Weights of a small GPT-style language model, trained from scratch on English Wikipedia.
Size: width 256, 8 heads of 32 (1 for keys and values), MLP 1024 quick GELU.
Architecture: RMSNorm before each block, rotary positions, no biases in attention or MLP.
MLP neurons of a small language model. Each row is named by its layer, matrix (down: output weights) and neuron, and shows model dimensions 0-127. Each number is 500 + 50 x the weight over its row's rms, rounded and kept within 0 to 999. Numbers have three digits each.
A block is one neuron, or neurons of one layer that tend to fire together. After each block is what it responds to, as a language model described it from the Wikipedia text at the highest values.

L3.down519:401609488628462493482474508453449569464421444551494528452490511499522443553555561428576536566550482576419471507406481479528530441445478506540436510478478547460458519470466495529470628451459500469477476558402571467503551472523541471496529549518496551471486510559523557553427478479481465498515438416521480451542515500489539361503411437424471488480488387431529526598528569592570496550440
Structured list/table entry starts

L2.down3:460513506501465505478414471473486496526536502515477516529516468547488512505524504468426496432545506537438498603509588559471423541566507477455474527514499506418427500502506581505481484473478618500494402564570468529524499467487615541562544514477585397512431450523495605514553416428484520493558511489586431562569523499550522382503416489489481512541429582547629455507476551469484542528445
L2.down33:530456567408452470537377400468473498547401539492441534466524579568475479449482572580542444467538536491543567487454562432610528459463455548484422526548504485496462438430472524614512577480455539514616424554533472506487489540502550597568585485434568504540430469520505464474520457435407563539491454461437560588426418442415424456495480493492509425485449547483423463400510606555541524413483
L2.down59:487448455419497449520375406533429477494455460474471527539529510528463463518510499426568451462467461478545542581515448598482456537557509462472439457534467488462446486522504579491505561504553539533528442478513484586519554489547392426529478523529581488364428512543497495477448509475551537507479448494480460602376469432489470504480452510480491457525445558523464502538493525509371533502461
L2.down112:525411512579479536367491399562475508512530510448470413453529539540480533465505529442525446503492530514503492548467503407491545419507494456460517504497471488551577507481519498508536469583550504457496537468554570581527514441487420572471442472538520503415449501534440505444550468527461436436426583508509513493471555496470456542518581413442535443492518551528505553539511433501561504433492
L2.down179:535547511427549543492572432493432445502444508520553395494490520503508505466472516450481501505388528490523478454486426469618492518567495496547528440525530410555540525438524449500528555499528566514474534480472578466476507459410334490433505528483457444404465579498498476482448587382473616444480461522478444536470527509515522422495476587529480499449496419468504517524450500589639521584552
L2.down243:513458454483494430440338474473436525518484466490458516485507414600482459539488507464507521498535507468561523496526500455504477510520517459571498571544499498465465511499588529480418471547535502502500464541487495536538485580504552516610495493379599558523423449466517521563491445547538560551524507448409523627600504464623491491517476505542488494540411515490486455540464567526499506558450
L2.down340:469499525493485586423467432505451496587497584461524559419421535627528448458464541545501477486465463490539532605528535537534530508517475492525565478553494405462530508526490460483525529477470565511608452511528421513487414394489377588448552557460537501462534480488463502452449504595554553535489499529333525524430454486441419454491559527396342467462497483510370385510506544449475572529495
L2.down505:500461423530530441413385443412463470515447506455503490522531481524498527529543480472457541476495434423512501625451605498528511518488480468608513481493517433511435512488514601514486479440512479457480435489504494485461584516504410401574589540456571498513455477496444492538483624530628599536498545499528511494508428479538501608441477463460465450493498535516496459451438496484488538489374
Infobox "by:" field labels

L2.down410:489487540433480518454548474524547526639459509533466540494558499545509523564475512580459580479439546501523467361464540579463452485483444517427504487488400468438546431446506514526501491488497608443534503510640421545484420524468657555497497577455488510500477554511501487580458367588513487554583446471524544527431577475569506340490444488579504546485512579391500559496582455432464580558518
L2.down412:471448588404422580503462412449550459576534466558528527444495552524522491488470508505541586473498497591550459571516471527561490524543584541442511431524401483560521334484519594524504561470411563506510514487508397472484536494483574560438527491458494406516475500399542583515519491440462506523447409508449534415450510519442479464538449525496454513504443550467461451456575546503552529577464
L2.down574:453487478456500539414505450441502538537475458517458570422515460533483486583491506550565599491566543459496448551577521541551542492460417552467464467422482418440491389482531509537529476505444452463500525401518396525446482420486430571512466501481527509596482477457527520580453323565525529503565510438482618520337586485474501453493507518529508443562493537476451499472581511442541558482461
L2.down657:483482483434482417543517389490445481536454614578550493508543573586470418451474572544450413472448516535509538327429547419456489475462401448474432500506495520542432518449569491561501491470544544491533389558545535495478479477548600571502560542476489486405500532515483476496519505462431505573500497509432499558509476447441453277444523567523445487392529493485488478388522571503560519448516
L2.down722:474486519436487523474475425499463535460464529603537631417551491461565433532605524482497543458461599478528527465462620511454544461425427573532455506449460496439513541423555491547558492458427535508502481483630423606520412564454483513449509483534544490543450495555424441505408364539433507497525547532519616549450514527442507491523410447519471502561481556492506579430532560502567573450464
L2.down793:473509529455444480537482440543494522570501572529550483537461521488511463502429517469454421470456515600462500495490423448387503530550530531363517534504467567462409533441442522425574557581406545500456555493471468478531464486486474451471486549494447391437458523503557528490581475554439397453449513573463497528612511468447451284468553501561452485477475491484522467508541542529579510503580
L2.down877:439529499371527511537408423431530514535569486477516543388483566542504524495520519476476482468477538589537466484450575494412486568534432525517388485400410443409450583495496568565413529470529624469410504552544490540489515501468524603503455452523557480561526465524554533512498396541496515484432546523508586510544488427517505413562583526588505417504496502504494582568509504487507549411520
L2.down955:485502467465515575369521418485546452537565597524563568444510544473466504488511552492430540580438491479492490526492533451422477491445405527612508561518529377496572522509543524433540504526537659486564494525663508571535375438385529523430556491477493505444502485474445560504509534462518514496505542516518484508517477496405475450582515523486486480483516508406443494473450461525438538485546
Article title closing marker

L7.down106:402503494503490458542561470471515457552527396489415566409524452484400567525507523555420565469522608537491482495455494447562407529446505493459451540516514437538562586418491550532426504390531444489469425500483511451581464537441432531538464423534519458475490448480466472526528526544410479482483468482574558518567553597617478693587558543489553434514555527580402456507513536514452477554458
L7.down241:519455516394465579580434490446557586490550528539508440474477568513440520505450491631535449401516470501509546501441483531490521531519415560443509549516468510492463541439526438565457534476489447533529487569573504448489524503469578558511509470519470506561543536484523458522438508528517448428538472462453544423480498499529551684483602562467441523457532487440511540459435488428457468524512
L7.down307:501545528547483461547527542392382537568481531536450450482516446499535535512521516542455518521477530539472489535463510475494509563475455427435521514536493518531497541529538502561453425476472489391557423549566572460563520534448518607508513612422470527532499460459413423501518445535579432479416600539567493485439527495462508503441477532609512422464429434487433592469433453646414559477416
L7.down482:495515463562543452504586423542424479465548466536514537637510519532466573532484561448554437433469428459483488534504448491430522423495461546480476428482503507487447542479447496549428507418456519486461475537595520493496558482477528440467493503569473662479506551444521477516437487436411523477509433562573548592542505575511481572501581455435542531479440502501602471370546536481470572551336
L7.down571:458469513552532513475486481489480528475441436489511494517504485464531414451538580435488486511420446457404536346519487513556380583438578459551497417533449528479498406489474460454569519518475482513522467452482491490464432488499577498512446570443452448430517516472515529553500561567517420464480499551478532486492463535455554723491438454431524442538408469480473474530527599439563461516533
L7.down693:553549521530458531554514512551547513462531467505467568435535415525497454480547521537634349430570502502435530447520532485504544527466467511496552446580435468512569548555594542477543489414504373499531571518493618454483560504474513508415538568490470526511519511550449558604556467466560466528533516465553541566602524443525424662497439517573529475531470494509535553431516545471585494472500
L7.down900:497531523482422480502618428418370443522475401503443495522456475534556514567445521449562428536436427530561524470501483458502520556549570474514468549543479521522523425574507516474582588415495510468482576527464562391512491505436605436485540527558422634503475483553551541557499429524433440564549418489423551449534463521536499622421485539478563565553465430468567442504492471529565475433482
L7.down902:567460502479529540521465515372385440486481435478545501509512453504369487402453486507552608461580557453405589490502534535508485502486449554462552511493517512482469483500460528502506469469439437501582385557482505544533541532488538548495480584487549422446510477454505408459495488471556449485512521460489400464521538501414473577404496564431390579579523501461391468411417458513511498515473
Relational link before a name

L2.down96:519408417374504531490418556502457515509446608497598512594515497463457547428440542586487459538461476439555619432574583487513480481540463547512520501497470546566531510433492506531544467579452605412548504485464499572579499511446422462543579547504520433561487412575470477503567479510558500511566462453522505458523522518496460357515603550425566584532516496542468541383461441469484486436504
L2.down98:406469537439537569378531547526518459553561532524474516546457500549516477454491513526543465475499472471500505520568510514490485539417476524512556556505456513475499510447477505494522482524496568484558479490529604513451541587494429462512469564602517448564533507554409453465567489527473498603469464433559469514524500591440432222506494582515496518559583553426475548473450387530482539459437
L2.down237:595488482495484471630518519487566466479558455554520526430415455501437524504508491484506515475440532449525453367541450495468460498464539473533481464534506500410508555481483528357554491506447462511525434482527641400423481530520524508511640502434523456478497446597454403550472514453446460539496570518462540425527498527435530671565574523536523415458512489493480422414539493528477444469419
L2.down272:492494496491527463549560480586544548460452471435467410506518505483454491533488564518516480523506369488580508390563536461524508488492562571469529429457517461493435445508489550547506513500489470441513477509546518434437560526556505522527483537523520482455465495543491465494531527554510480503477529492571475433564498528489508165530594475497509521397491499503457480475563472519405461477437
L2.down423:450449422467560470462587476536504544560525450487571515489554519433505497485462502446489411458421502474500553430554433532470497484567503564464407538503479488459518536532485426489545536536461528520544405542524485471450472508475422529517541508481527502477507420413515562559511521452427536493471497471508553464465500479486445181495562437502440456482433499476423485495464460441435529486470
L2.down581:526480476584637490540451490505500526485512528474434442447554491474536449466494476479591513497513482578448458390534633507571505508551439483489443503568466387469573480462479465563466491508584362503510582496465463448496441493551470489538468511477536493400541496521541517472483564487558469474474478528458490527483508466437486317494466559540525492517426537517481538516467488490457534478445
L2.down652:431456541548502549495570490574526454602450473513439477514499442479522518532521532502541437500535474556512510491481420414493525440500553534455490434430620527477504513533469418354612548447440548477524476595467614519516478515548557524508500619481479526499516499485424475593526469475576462552441558511583521431624520544432536454453511528561528449475449556518450500514456483482497517569553
L2.down904:591450519463619532525461444502439509456543435391469436554414452558575540506534519458524464475531476514479545506489532450519504457513550520558571522514506485516523473382470603396518597456463486444490401527554546506465496526497541500513599502472521521479505445463522529566479475523597496555464461469515474500521615444503479270425475587554500478537463462561588445456492434489490587472503
New, and word-initial fragments

L3.down656:545454532531594460542563534483459536588439440508425570567513465468562529578489524396546530526490477431496500473526475511572491444446492489497426479502536615516449420505642429543512562435536369568392489471495463506529499420463534546621537543514507508452544555483499425545496521499494592465522488435470538525460551507443556677523560390462501411460532541451553472564541490513357506518591
Infobox and title markup

L3.down996:450426420514553515478436510457444539504489486488455479499530436460498515353465511538551490518517493395402462385457531491458506574541505495403473569487443411551454544549553439496466529465470531509517496563512603458487586558526447477502538537547580484433582553495458553428564543517490567494459458396471472556516548451454570398496527476446483508489505536476445514569410480526519507386534
Mid-word fragments, participles

L7.down57:493477495401513532529494481599482489448471541527489468549564460516465476495495613434447510506510511509557499457513505540494452571451503548447490499489532544526503536472480539543427456464466562473512497443503463476482528433532515600448479504417511526493444484520465577535493480476481507488493542492441507544492458524509527820480431563486443490605548438523410539513469530432441448505522
L7.down141:482491497438500466488420524499566536479530526512514522504518491543436537490501497453417475533540604542516521501517546536470513455416523489534468549581481486542526554556460489478532569600445416495567519489482542525469559481515520574509637451499604487559537448476513454537575564549519486564502531463488461493497491501528418673475501537488512503498390479554550483426502515461553434473484
L7.down273:566533575473473532476437518405444394520512466565454452448444550470488563516422500509516463476421476492525490470484444602476474422499492549435513520576462442509485538551486459480613573560549480493479427563516476497541479461511505479418446598535493538566462576530481520496444482570493487571543556583508535459519568443465506541539502576596496546495507554539512547494462458520438524555543
L7.down421:480528460451507469525458486443482544478554500541508512551491453491523465467527501452578512406518588519467567445478530461535497494520558510521547433480511423460492474521428450536467486494512509473532505473479515459465463496537668462465537550489461484540483573546534508482466524488507435542488463472512487500547540448477523894511530511498530528529445515459498548529478513440514484493550
L7.down551:446527499476524534548502482485487494532512476530496486500509484490490496474467486512459520502531553488501494490489516499508496491525505510522488510519524482495530508491466516479489529430469527492565486507445501432492504534500602503524552511508562483530474508500525575469488553478487536512516509527534513454494479523504525975508527432473459519541540476517481479549497461501494461440478
L7.down752:535513503484483436468569507504536474484473466491430461555459539493513550506516490488555540520494497557561477462581477500516513558513539503474530528523467549526538579466493471505500511530485533424465401504522509464490481516503545561572491508493479507528513472481404495524469415514488551486476511560499509500462490474505452899514458531507450518503505472499480479514491516562511483461477
L7.down805:527541488508522492524454472480468446476495477503494509501493542449489515502520469516495551533513557455480539521463542478472545467517502460489472528475523437502506551469393476525484435531526484511577530473491514544534480503480641487482480504473460491534526527526488503500518516486499497505483516486552508502611497519477494923549542553510525541507524495501455528489489501529455504559516
L7.down844:516571541437545412481495536433541493442546510558545483471469546518600500552525461412390521572431466560494419537508492550422467422392536528527460478474538539489557456420495456484544540464539499446529369426425546418522465507529488514584566438488522448502551448526517473540565598473468534493519439489509486407465540417489490624519552463483546515447502557535560486546448574486394522487560
Paragraph and row boundaries